config = dict(
    n_head=10,
    n_kv_head=2,
    vocab_size=1024,
    rope_base=11400.0,
    dataset='wikipedia_en',
)
MLP neurons of a small language model. Each row is named by its layer, matrix (gate and up: input weights) and neuron, and shows model dimensions 112-207. Each number is 500 + 40 x the weight over its row's rms, rounded and kept within 0 to 999. Numbers have three digits each. A neuron's up and down rows have the sign that makes its largest values positive.
A block is one neuron, or neurons of one layer that tend to fire together. Before each block is what it responds to, as a language model described it from the Wikipedia text at the highest values.

Determiners the / this. The determiners "the", "The" and "this", mostly at sentence starts after periods or newlines or after prepositions like in, over, after.
L4.gate247:476537542474503530537477509432491482453529445533557481544484444480463441502463384576485518575497532510488426470507561433493485504513594528535422538508464451536458524481467512502519471581566494488564465499552520531483573472527477543510550445574556580461520475488505496428429490532482432540
L4.up247:544513496506500491470444522497473503470521471522521536514542547495472486523528484476490469533544484509546484495478541412583578514459508518563526564514475508496475501411554525511539488531484555503424530496453496537509534460484524500475573518498495510545521400440547490510500468561458473529
L4.gate601:537489450526456497460471502503489503552532413446471462513494481505496478468532531502467457571452477495478409504514481448515479506530521446544519531530450494406477558503490477499510499478522451515490484382580507556606541442449525515517456456462485526481523487473530451513495474543472484470
L4.up601:535556549540484554510507536510542509563572451498451470524478439486510546498540459491467425569551444480469440511524478404494555509537454467498484513511546472494472509569514573469530488483487468476469505505555510472504545512499484536491547547499473556482562545533503492458545462515494494546

Name-ending word pieces. Final subword pieces that complete a multi-token proper name, mostly surnames and place names, such as Wil-son, Pow-ell, Queanbeyan C-ity.
L4.gate382:517492428453548549473510564493538461490521494551517445562469499422541537477503512463507597531563555393508486448500467521498471537564477494526476461508543510521497474480495483555533486516419505482505511545504537508517514521555485514494571469467526524585418453556534469462473453490470545489
L4.up382:572482503491553519553493542560534466513467527554572534528452444458504569523493553483573477410516535471526456494503427528464520561481496502513509496498552481547407503488428527553469517551488468483439609557505505448473487529594493489514511472561487506506485512520517490545454478507489534517
L4.gate570:484519467409500463506560444551500473425522533568595507515487521469544524488536463460428455495543492469540526526466464458559494497507506549459479534437540460522542495575448492507458533503487508556536501492455509503480504506521562497495533576488520458503539553537525528432579527525500528443
L4.up570:522479503513469543490427462502515432410493562503519507461522490483460564506472527472486443467449493489487515517524485508502500509438514567456518498461503492487479571490602483462549521502527456481508517502472497492492556492544532508472539512587456561575433462520582493445584465517521480471

Clause-initial subject pronouns. Subject pronouns opening a new sentence or clause in biographies (He, She, it, who, which, they), plus word-initial He/H pieces (Heflin, height).
L4.gate738:546467464558402512529490479482437458564519429473511534520542478452487502475500500441502517474512478501513536576464489501466467542438463518523505548506483533432488578540460435515527464472501548521481464583475506424536521454507442467475498502446500523450525502522575504512422478596539534474
L4.up738:549491513483498474499544608498503504479542495472555518516489479505527577473511471497561440567489490492502460532504517476463494553551510478538496445492463474503468460489440540485465562538526521520493492547532453564498493525457486515563512461435501517516555511553557403485454417577476595368
L4.gate813:535571595454554475451484422524488471465532499509531501508522481509562526445481508501493501552554479516510600559494423497501464463538484507504455485527449466482445568471464455445411487535448492511553468527538458546507467491546467503543489501568425475472497566486461465455462524516513490430
L4.up813:523533589502492493501505464531482494487529467479519519476522579469435437447507475518436465507512495554478519561552453470550510448469499535519525492493471488473476423408451508453447480458508437450528486508526445524539539509475523557434527539485479472474490504488520505554451458546534501559

Determiners and mid-word fragments. Mostly the/The, sometimes his/its/their, opening a noun phrase in narrative prose (paid the rent), plus mid-word pieces like Epis-od-e, le-tter.
L13.gate134:529439463502516506460420505517517511440506494430464501398454518459505461520509521463498535534515473498453527444500403508474473537523518424530458527542484503464526533459465522470484460500440482497567472555508498500514493444488544463466518528511477529536422461455490527427443459554482533571
L13.up134:516493481483516594471568375464474542509485483458580480537444507512470435461536449535460490439500546551524529460592549513473567486450547507489482470518530447519533520513479516462550527474467498495437525492467478486542551508558523549558543464522538560541526490494505525500433494488465513556
L13.gate213:570439479478525496422510474542467539472507406513529461504485480472482539501570485527475443546505563478459471546515503462488483484450527439497512579485480463499519453517440516533534425470468521519559488470498418553496449507436519536515454559533450490562514467481471501425514528494463530553
L13.up213:458501490537499519480447563522515537485542566507446473497563493442440460526453529537469467429538541529547508511497496497450505490480532491528547507486442506457562506434407508482493504508521564579548571562474438501505532461485562499477511623486540516493495442541505542569484432513449525468
L13.gate216:550487379472612507561503528538499523501485531544464547478480512438471500480521516582491472502483481575544498540456477512488433471497580579518509579542537524514496518507544519437483499514503486515445497491552482526524461555478507532470508435545396447537518523482528551481456455405531460458
L13.up216:506493529549467504512510432478456526438462522529386542547565457440507468422514524498477507525426470464513467491472555495444471548580479493475541494419519541464449478448519560510559457505452503522527490542506441480472530456464549511489470377492489464396430459560470594499524513482478485519
L13.gate503:477554480469557458451459437470499506464528549514435505438570554461537468500515538509449414527490479529541515532540527484512526522596503521561505506504523483463496514520508464556495567493484485582538533505504512479508562460484437511514456528538499518480408594446500498493600472454454491536
L13.up503:495458491467524502428558481513575538481496530569579505498406420532476514448538493526472488541540495527524528579510527472521487513563493493453477458552485456451507520458471545516490447548515540590546484507535506486568509569513497440530549478474515454514473522553457454523522460502533423479
L13.gate636:492456508462495504517393435458503438461447464503548432470498510505467463529568478539517429538480520474499484485554455436514466523551455520556563546504496447563540515498503531424436508462496455467571520485470524581553556461510491485475508501502495462474474534526587493567481490464526475521
L13.up636:530548444554517364485457550497467540477441458598486485608492485446528497527484537519486438493415555577507529431534418463450543504505521508502541512526498429451467508523474525470506542509447560529502538488584521528545433457566597500441494503514509553457514467543492524478504491477536502523
L13.gate670:530541455548549514583463450505545491395490536500437541462445532492506501521511557482519500510521523538491492451501497449440506476528481488508601550578509501462512509460457506579421451428491437454523489532483487515515460498458395511474538447496527398497496544503457547530486521489440502487
L13.up670:502517487496441525443504571541442576527473504492450525481539496488544537536542487463483524548536539569455524497503509509488494450471484555407523547456505534516506453458467515543587521550491578489541453543548469500483518551550504534512560547440491493486481421499547548465471519435441533452
L13.gate816:564465510510510457492496538505560540497447458417510514515488467485500416462531520487513483459463473464533469557529451548521512477551582512435470487561506523411477539467494527504548519510489522556509505496541423531532503518529515453505467509477528547566514447496388514571529443475439496460
L13.up816:502470484446577485498463539468494517509528595512443488473492525460482482497555521533560509530484436459498469500458446544585436481520474512523509542481504496479553529487530508486471453518546476434466592476541485443546529473410520499521488478498470523515520557521514501543418458502497541559
L13.gate864:565530489551503552497538463512472463478493500493420518472480478480425517512508548535474472477498537455581542567468442556526513472495532473460471505612539577531591559505512508588501489459461573570521515583522487492564515538496583488508454556479537509520495514483525532429438570462465443483
L13.up864:475505441454472517522514457595553521459430546483552509489511429460537520470508491514507512494460501476554520506525602510483486469514426514477503583419503519461465505418526576503517485491527539435548556555497459482462551511468593508459469537476511499486494502534515508473473568487513463456

Clause subject endings. The final token of a clause's subject, such as a pronoun or the last piece of a name or noun, just before its verb: he, I, Sanders, Smith.
L13.gate3:479479572457512428552522482558476549538552490462593487471553514481515413494500448507431431504535513585536482481563468604499436468552438496457467481446499463415486423469484468493492500460523516465652532472565497495448446472560469526516600517542488518491438479558564448440479469474476495477
L13.up3:504572432496576509464450497484491536450474509501527483571478501493450515456514453490552466498517480563543427487462518469527520446445430454481441542518484544528460461562494474497577548418511528479536457538514472449519515489530479468488538535524567488530488443452571447480486476527437495501
L13.gate383:575538462473499500525561445457538601519465546494517494543528501507510523505459446502511458512533464495432451507491455517537488506486453543535444476515483522453562479505612458495486519488480553539484505480431444509569471519512582525414511568517505553503477502417524421481478492456434497467
L13.up383:476499525523488476435520539492562539450452496479561407527517516557450488547529479472528551475554493495506506492504426499575507503408492501423503485443519520434527519470539458476558521481474460468531466566532529468524450483477467541477548597597516499501456468541467496422512545512454466479
L13.gate638:581488491540442586522520469525472464511489359447487483507519505501448561468539533506573507468504540485464459472481511574490513501475488590498547534508515517429471501508531571465509494464509437547514540498493505557439513580483500516514426545475505560511494457494510483479469507567489520464
L13.up638:443474551460578464509478454545520481497485467470486541474529464538514495491512478408540491525457469541451453474534522469461414454425503529465479529463481520520508544494486419549432424484572543384453524442561435527518458488436459505526520479493472517526482517517482575529528504500521507530
L13.gate713:452535512481520482440570485483551424517474499517524487460501486514460485446584495480485468517504464462538508516492483627483487524455445481536535524424474504513548589515523426524503560514496471485623557522532564525520475543509493544568528451523513541482558460584516537447427493537473560451
L13.up713:489501537486504500565547455508502408472471488570498552498497530486508467486504559510462481529519453516518463507482503498470527553478516516511599540529524477552496479512421487510399560476413466472517492482514407545474523531545541471614458540544512565477557503495505419488499500530480430471
L13.gate734:486517463552536452514518518483515547532440509532553482526518476518500539528505474457525492460549450505587437519524427586498472583468494435502530463470544570405461441418511512537491505503525454520602576506487474519521529473534516469551566534495474426504417498541563463477526461501493507434
L13.up734:521440477500531501479499496523529506504472443507475556546534483453512539473448573481486502477454471502525484529462445506593481544506495555509528439539418493463476560420540404516517538492446468460509530489526526502535534536575448467536402496546464490543557459511497385505532484461418486422
L13.gate744:441501456461541494524475519485532489457448513473539528521522543485550427466477529427553505468559487530564501545524488552484519457488460473477523506451510480523516523483547499509498445445472458454482525503486504455569490547407461563513547503515454534552541439505492487510440492479442470462
L13.up744:418450506499462457502545466536585503450500524509550489507482479488558507536454459587420501521518528480513492497507479484438498486496437535503518558449436492504418502535537400499458439457541514483540504532530530514408488572475517472572559525526492591442558479445535517535441514508496486474
L13.gate851:446539487538568527505490495539644500548513487510539489538493513474545483496444498495510441539533494499432478546470521557466442421576419598523500505507523455522558477416449481563571532423479523509527465501525526544508558473496506545477515575511463513573469566489492499495520461480505495488
L13.up851:539512454486516385529453507512516581588536535471500556461535539520528516490496555552499516475488506457497544534539527591520491487552449500484453509466508525475466526503548476515490432512442519541582500502537510509551509564612508468482507460391476519485508412511457482499563531447495537530
L13.gate854:550463513559447520533516439503478474507555505535516492530452523529552565466443538481561449490498502531487456457488506503466432501475574542523547468521467485514610471521553427515464504502499502546478488533512479477452492498533519548561499550562430598482523534513400504504506567491461414507
L13.up854:571504526432457459514490437437531525522523508449479467512493500498512434427504457571443599549401462565384456468537470474539537523564529485491497471529523494458443526442479501449578461483491411445525492579454530503506459444501488512504541505494550428430477525562510533468485473505523475444

Surname final word pieces. Final word piece that completes a multi-token proper name, mostly surnames, often in tables or lists, e.g. McC-ann, Ash-ton, Keeb-le.
L13.gate24:541464523495515496516519470420409489482507498522498467523423542450492456608476524428512528529532461423487561520561522477506478491441524523482447486515476523476436490524490423399555512533489448517496449461524503484473497480537494470511554510430435494468465480584521489558489453507507493513
L13.up24:465425484511512496401553456468533521514522615496506483563438530502492477476492515417525482512481512491567564529487465529507554547463502498541436475486562452528475529450468495564525490495485451516496537502527515499504553483570410432508453553580486492485537468533496507445561494452533563563
L13.gate310:547457530513525459439594591480529470474435474503504465472515505545475452513555490549488472605580546438502509585483476521514459485500486518508450514605467493473464483547517449583476522488467486526519547410512590491484521586538523484508466462477511535556531532495473473448463546472471509431
L13.up310:490421509466520527431499576552529508462564479483537480534550534556514483507467540517560526440495504520567470481485518424436559586528488472494475443488473456544551510458540553550533459440483523520430496474462445468484495546540523460528505493486401484420476516581476508543530504534471455512
L13.gate345:490446530460486485410531542439505530498498536547515526491509456407458509457551464554458465430552516487565487530473393502526468495470464447487563594477403555509446518477460512529494440478464439513482469513421453526515509521566428463487479519601486479463432494454467449491482455474522568550
L13.up345:500428447497479452384452534510501478580470501458517538469509501420533546469503496460432429500563479407500467558477513511529480432510515459534498531519508565485523588488564497542493461520449427504500484568471503490532452501433538501502523525496523465503511480512523439485504447492506483526
L13.gate494:548467466493557550554480537491495467475517485503498514495511477550488476401468469485505520464527503535469431494524527506514534532472455506591458503527484508463516472529527505367474505527514497478503478508542489480470457543542462499463547487570534473506547470510526510499533529547527551456
L13.up494:475534570555551463582433511509527514449514485531452486469495470490552530548453461438522462566526487447476530565549455552492532522555450482467443630544499465467529486567509447521509483540532526507490516516451490483517438516497422481459506507520536475426493535526537474539501487500527543520
L13.gate520:524519398541531515464517483504550578486539502460597484534456514478475542506521503508475502524553449528462422542569528484442459545555473521557521500456444498473553489494543482545544483437460528523557503523462540541497483549514463492448511464596496460467497472466475454435495552450521535489
L13.up520:542499543453490431475505504494514582515467535477503462487481430571487516425487518492501498568544479466524544537487510482474565484591486486493503504509479472519498525415559435448452479481502611485452455541492608492440465460496456505468496531549497546538472451552572467451548569507518520464
L13.gate644:524518496549534534504565558576456488415490503534487486445520529580555579534506544538517578491464566472543439496458503449476498467471483496524480508532527492411514515507476472547522502484472495496534492500476517516518510463573450585599449513469478476478497465481389493480591541444494465518
L13.up644:460520514590506517473521493491530395539503510505503518514467515474503479517434438524552513485380468544557551464517535550521424466494479537482458471499443501459523522491389512481524499462473530496437504523447407619428521505524477522472495545507527497527476467472529568462483527491523554457
L13.gate730:480455494462568428590448486507518539509521484450543512500513480514496440558475480528458484467523544461501538520520521529430483492476403444518396510471470478526441498530521521498517471523467515497541529538470552489470530477486509454508542504460450532523435476500485465481489545512563530489
L13.up730:461505512463482452516508558573490534531453462448515468516523452498518519507511477475543536396563495463472543495509473388510563491431395471462456512574496527463425467478485535527500456478509460388500492442519509507547446457529523580595526499513461473423461475469543434436445540501518526447
L13.gate788:474467492510563500520449470530468531555497531436602504442439507436471543480492480559519523473483547462479435509503490539499558481498520506517493539510488480548472477491502497516450535458492469534404487557500488497500449483557502488569480520489453475471483476471471596457459527560489519571
L13.up788:522422505491523536538462498488529470427484497422516385519485468553445511475479536462426506568428472470467510484540445492491513529493455530542473526463535498512502450505535437477547560534452450567517468494488540493538572516502513496426547502492453594468394468460507499493426443483500562528

Final vowel of foreign names. Word-final vowel pieces (a, o, i, u) closing multi-token non-English names of people and places, such as Montoya, Herrera, Celestino, Muntean-u.
L10.gate90:586510510522536472495515500516507459449493479418499489490399469456509525518526547525558448568492508389472470498508505472445487515501442539463532446496509452484543498496437505538561477509581567409562448585486557502522505469489489542445525485470454539521441508490550513450529516501479517467
L10.up90:510505500538492450492489461489446507479594501539466490452496456493545553493489514539473524473469584417520504495526532492491503488454571612479571481546515499501504517527427481471532498507425551545525456534484529441488507458511506493488483462501474558508520502519424509437565419450472404544
L10.gate227:449483545457495525515482501499490515504519456557413480492465499458422451458492483520550466453454565512577511547542488536429441499467493533549577479610499495444491483437542495466409508517458500457495467474445497524550519540537499482488429499508538528469530424540437564459564450518558573518
L10.up227:478533543461505492552395407516461487528469541471498490473542497417474528522482540482502508492545504485505389505533540509486416481469478459571487510531562499451476526555520448536536501483485526492495498505493532560467462555502462492506456498475556533476516411496511525507514548512522525500
L10.gate425:519524515468535405524479455481464485454459539518500461485552485483516477528541528508522557473506509494533487544522415507504395491418473518508451521513510450580485544541525449545483420478447517500498491571422501481511549492506445489512444434435500408612427463546526476513482526522524567466
L10.up425:452509479487452474527461531561513563506519542485477502407525514483517521531489475466499527484579540500475500519532431446521524436474476496560511526560500387551547585486496495518477536425534466566542473491458608551533538486540462511563516522469472492509490467520516554456453488461516536498
L10.gate730:524562529528574400411481535552466530544527508496558447500487497504418481517528455535468576488492506407601440599538421452529443447508485492538466601539439492584514514454512467466513487531455495567490536431423560480505528469541461479473460485487424497470467482502477541478494479470492503504
L10.up730:511465500418446498459451434520510390549470529514481524527458455447516540468524448435520437430480442508520550562518534484542483417525554458490456513535487603525440533531466517489484574498484508435469570488462553479537568496520447496438497546491429515481407487524466505512514539460507532483

Capital K word-start. Word-initial capital letter pieces, mostly K (also S, G, M), that begin proper names, such as K in Kerala, Kazakhs, King.
L13.gate61:503546436479484501518415497473504550506507532548547423453532475476425524551534529555473484524542445480552500477488527476532404517522487498542537510499443470464467463482515458446511542559514565488551567549436511481506461493541443501432474460539528449518534463518461573466519551535465424486
L13.up61:409593470569498469527504496487461488467493615447543498460544594497538510555507564482433426479473502466530437474517531575532493472401529488545506528590471461493479472542563502542481445476494468482550536496521547464502468446559505514458546484438515455515503534461524495487525489489509548440
L13.gate278:486430497488429494482483430542555502493445510545477480484508516547506569473557461555558454489563501488515493516507613467444466502570512491546492574476483439567450529491510528457505501549410453487520573505538497518438533555568510479430474491518483499519590497458538576517529502498548531486
L13.up278:403518549488513490423493495485557475544486498533521502525572483522525505463545496520452468500457534409460569538517511581546518565480414498486469510523454512532492559503531480434462440511491491490474480506476607484489488597535511466438535559525438456487539548555485537486536538537511540444
L13.gate322:508487484492494523527517518551494539471557481512533468499519500540514444498472509532547485488531531504485404497548489533433474476461597517497515436538538550468534510584455561495497508401494505457520561525546507542463514532446522518509495498380527572432510494493527543473464468521511464502
L13.up322:556488439516496532470473446558506521503465517482498498526439461458561503583455512512491462537494446462584513531456530509477521507508505436468546492530542497523488446541433563474498487449428519487569488444460552513497533544427506546498526465453473531482518510524541454464571447539462499530
L13.gate419:515458507479513473463485471488436468460594525489468497495576464503525483539488576496546480510513517553550491525487478482485484565421475517504429573471549495435527518536468502562550465423509484458487579453527451602456521494536492541469543424531520462491546522485523395561551460542479483526
L13.up419:430494471494490547503538467536449499485483459470475494525505500534517532523496495438540417509459520575516560542455527504422517459593487510511532524551519465463495610548487447511485470462449513532406551521509522485467568481425597546485506429538512528554489557496528446478500462565516453411
L13.gate435:442502525526485472450529506456488559486478519535511506436488481484513536549455478580498509489498453492472452530501487565441503546606511464515470496495511586491478536494476513426635484533470411508522481526527462466491465500506563444544531496535457472528520440537407508535547485588516455527
L13.up435:490514597547470488560453558500554489464536439458407582460470477516545499437498531614506488602432520537573533551532538489552428446534436564541500496487493543485511503523505487426509479456478522504462546550522511489494496507522484493504511531505545479500499510481511406485567467444518447505
L13.gate534:475528507525559476481475533446480434491504520487462476563550533510583559446494546568560432521550505522502466499524483606520513488571457577483529529520552519479541420490441472508426483509489477555567560418512528565470524541438467517497490483524553474495502507554546500548507469503522538511
L13.up534:453507456587588530392492509525508497537472512497453467483479493515462448553499565579588510485472530538468554518492542472506479514439445463545452511532520593543446552477480488459479478441557519481457520478487480546491617507483555473510544509467507485580503511396455544493469521486522445502
L13.gate620:387535508549468489508500510462415452478517421485390510520534542516469459480435499500523447585490484482510500513459476450491467466532469516512522511448519556526396550518556525426472503523484423502498518502542442494510566549438515458484476498495448552395521528515482451459499434496462541496
L13.up620:486500516543514447504441518530568492471441490564498491498509518509479508485499469515472553545530479528384482527461455503513465506514484502469522529544406487431471446514419463482417499482469487441489524541521480450558507533625497462497518521499472518536508571425492491521552448553458463517
L13.gate643:473569524449431525526494494539553469425448433475495534566542492492523545414487421503552513509583514467452488491446529481525429507543505518493581556532526551500482467501448493441543512393493489456485492490476396473476616519511493470476500493560501503542555447595489479470550481518528515483
L13.up643:536519493487581494522533477463429555462507530489493460500444526489478520493495479497490523553527470420477507511491479499536502534486535447495554535545457527455502511483483512477513553502455496503543474531472489520456484486562527508421537399473517477441506487558539521519470417498533508461

Clause-subject reference. Sentence-initial subjects that refer back to a known entity, mainly pronouns (he, it, she, they) and the final piece of a surname (Foster, Dhillon, Hal-ton).
L10.gate31:535465478476517534494505488438450494465538564519516474516459494389486519425505473514520551486518563439533452478536509521499525501452483501535526488460488504509479439499494496498496534483526508530581552436545546502524518493492510519543549537473449458505458511515484457449512493458548484489
L10.up31:587505473534502510502571558421548554512448521514579462564536521404477501491506446531539524475455507512555448543551535443488459500504510483500515484490499485493362497510478472560573491485403469499466507496529501487593492494462485486504581553493498556479463470517514507508501479509549448480
L10.gate153:487540495454525511498578505477573497535473543507544519513501525555504529523448437442514536526523509478475431555489431497494518507496550517514530505476502470543492470524471454495519499476474567484548535485520534499485539565525497485474482611540484583509476508457452527493417531526519460434
L10.up153:501503586461533476487502474512540524488462540455571447507478508555489485487525454502537515446537522482536459508549440578495492423450499520459460544503521488533474543471475505517464513488536484426663498512465535552477492597480530464527485459512480553467436505521507477474424482576525514456
L10.gate261:521492553518538489564467544428495520511520570471482453504512468517462573526511410461438569439515544456513512550577518526511445489458491529525463555516500469566481557453500521532525513523513543551583481505465536591568474539508450505500493487532491469481458505516505509504440503495525529479
L10.up261:476570557427534551472473465519576480505498474495569525521442466487404558454516463534521495490447542439550477502523479469516521522493447501570436533480543462468598510412486469515489533470512536463565602607469572532580444572496528508501483495481443598467468515473511541499516451467477465441
L10.gate401:496487547435587529509481499517480454476562456489447479465491501535422449454470467541548441539435527537530513529478443529443489511456458494533445470517510559384453512527509527439464580490507546499488496557457470519454436427452524474493476543489502509480466475495604469505486476541495525563
L10.up401:538524465505561551539485470514503483477539482475501526401546448484589520566540470421543470502505563520526496545538521497498510493534515534525532536495512501469531547466554484514491487484450554470471482548529487662480539458483524513517496519416514530534482540454531554532455417490531464533

Initial K in names. The letter K (or k) as the first piece of a capitalized proper name or word, e.g. Kalmyks, Kashipur, Knicks, Kang, King.
L10.gate232:505534559500510473490521434534488548481447542493476459410543515499526476531549504515510479498529517488524523549498487462459481479518434523494537442506536488540400543428538513474524523474564490552548488480532433493537550543545477495566505515439519442510483546565541469500508542520501508507
L10.up232:478501511478523494447463486556557562475478498482405495521576446529479522488491474532553529494509537513501439514397498539462437512528498559524470493442486522474499545531474480457460510391559554534556516551467460499532465487503497507454487465518579546484546533564498492502493478549485495551
L10.gate302:478530508485531501487519444504461485460515505501426474456496502486560507572558449528531488527437505534430450523539487560450420468539442560510508525623491484534491468574452510483465490466500526550516479480486476483529510432447425436500496469410471516487485437490447468490586496516410517499
L10.up302:462467449479519433470491472510532525471537501492509517459521480511481473505556573447583576498488500476492498572554513475526491486448521539480472471522465583512465613514450467571443492512485499473544458500535458496495469460501434598495558540423438558514516466482478521508538485420464398450
L10.gate378:573483492443477436509499474495478560504513551469561430453501438461494498529577526542485473564484477521578520551541564477428446449562540536504515526492492588501454497563450527498483466512490517496558496509483525498457529519503562560480493475472472447531486552514486408617538525462505521408
L10.up378:457463419523436426489524437455406495491436440499424491503544584538495548592483480531543490501513508425531489477487466484453538460456518487505511473472538485547488520460494485488467526452428549497512508453477493550454461537521529540476490448454521537455536408552480573481509514510469441509
L10.gate697:448532483479430420522508440519505466499467492487536508516485439610530435501487551499497499488455459484566504589518558533472574524438511570541510513537525492560415536535553492475510504477530473495555510447593445468509511448538471498510538472500478421485581507560521537514507547555456460492
L10.up697:443475534515562520433459501467472582480467506447511502455499555403553448546521498448470492544510499503504476454555491505495484466480480544469524510482484515484454560540408503424411529463546554494534532494455479394489517505546458524463522484448473422487525465545548449464404460468530495458

Word "the"/"The" sentence-initial. Fires on the token the or The, mostly at a sentence start after a period or line break, including word-starts like There, Their, These.
L10.gate162:425562559502564527500412522405584552563542531505409533561517504398482503533462500460480514513524476447491466516526543493475550493532533491476529486476512491493505466407477512482506466534487534486521481548500555537539471462542476432495482562541377518477489506524476522483509452470560556545
L10.up162:456494534460558506519513493478520514561497508507649432513444544488533516523486433574500476468539430470522507469498529460568522532534435465465481473445556584471437542446533487516459440519554567505541521454531478457472485528444521497465496571483437454472494527511522512524492466493535499523
L10.gate356:445485453473589518476525474532486499442498489443502510472471552518484471529511428469507502507524511438545524399490457529516540488501468559514516554501502530541530538490517524437498504514488530548560513497445529590526505404547506516499532559454540406496441547568530537522545500520493488483
L10.up356:464459450489550526542503560548524431428461512475453494441506549449518504476520529466460476525471412479543456515492499463561455461526458530461495505534473505440532529447463474519530472570525554517482497501573470490507436462517529548449526522499547430464482531528488536527485523566415482525
L10.gate416:537583447505493557426493553451480558520496495440468464541491587432520517495522518412585511548555419500441489506514490433463487527486465451588532458444496562551476465524495509525429494522436458483434527467498495552516515501502511504421434558455531521511526482466478543537489497514531532508
L10.up416:390503512504558506483538519469529544497544494479592500521454465515500537501536496488491484549454483506507581599535428585487427484503492463463530496525479505451489461442508524517473553462496506430506523523554521565612508517479487491555505505551492481555551549493483477527492464358519509428
L10.gate534:538537517510497478554444476451552516555470456505477516437492509459532475501526538588495474546533496491480498476554443514456530496553526514531527591500484544484539503564496461459517443533446495476517600455500489472530516526541480500443485466553449550482546493460503542460492517596500456522
L10.up534:495497413540476514566544477499453523456560462496508520541523538509526551563514478497439531519579453499481476431428500532567545523533507539537573512466461538575555478540534597552483452487512536465545537488503531507443498510518494517462518521527508525482449514534531530491453483510526555538

Capital K/J name starts. First-piece tokens, usually capital K or J, beginning proper names in tables and biographies, such as Keanu, Kemper Arena, Joseph, Jain, Xavier.
L4.gate161:530523500548539530467531519464529473435488509488467503561551491501560467479543498506516453487523481489521555571455475461566452478546530498467457465510544455461478503474475508461459464498453527507464492437498538458500450441511507475472521426438499443505667483523507544450468494486441496443
L4.up161:556499579532470410502529487508552511493474506476450427461484431528593465529512520587474561526431531491509532489587545442527441505501528484511467488501443579463465470563527488477540443502501546577538503549483477506503507434479417518447468501474535546475538522436496530472538518462552461452
L4.gate431:472505464490505461403446513561449461501496507484484527533518505549482508499408512491528552445527538452547513566507486433420595574502622503482457574428551537498518489539502403533399511452493535503505529530463532540533521457586489485473533534492511451439483572603383562538480522544455528517
L4.up431:416490507478577534483508543490534537449534432532534500550478494447562565545552488430471505506490463535469511514483519457509461525484478526484564384543517458482461484487490500491468479507534474496566590463561450482549541475521474530430537445532489520450414539537500482523510509467514543479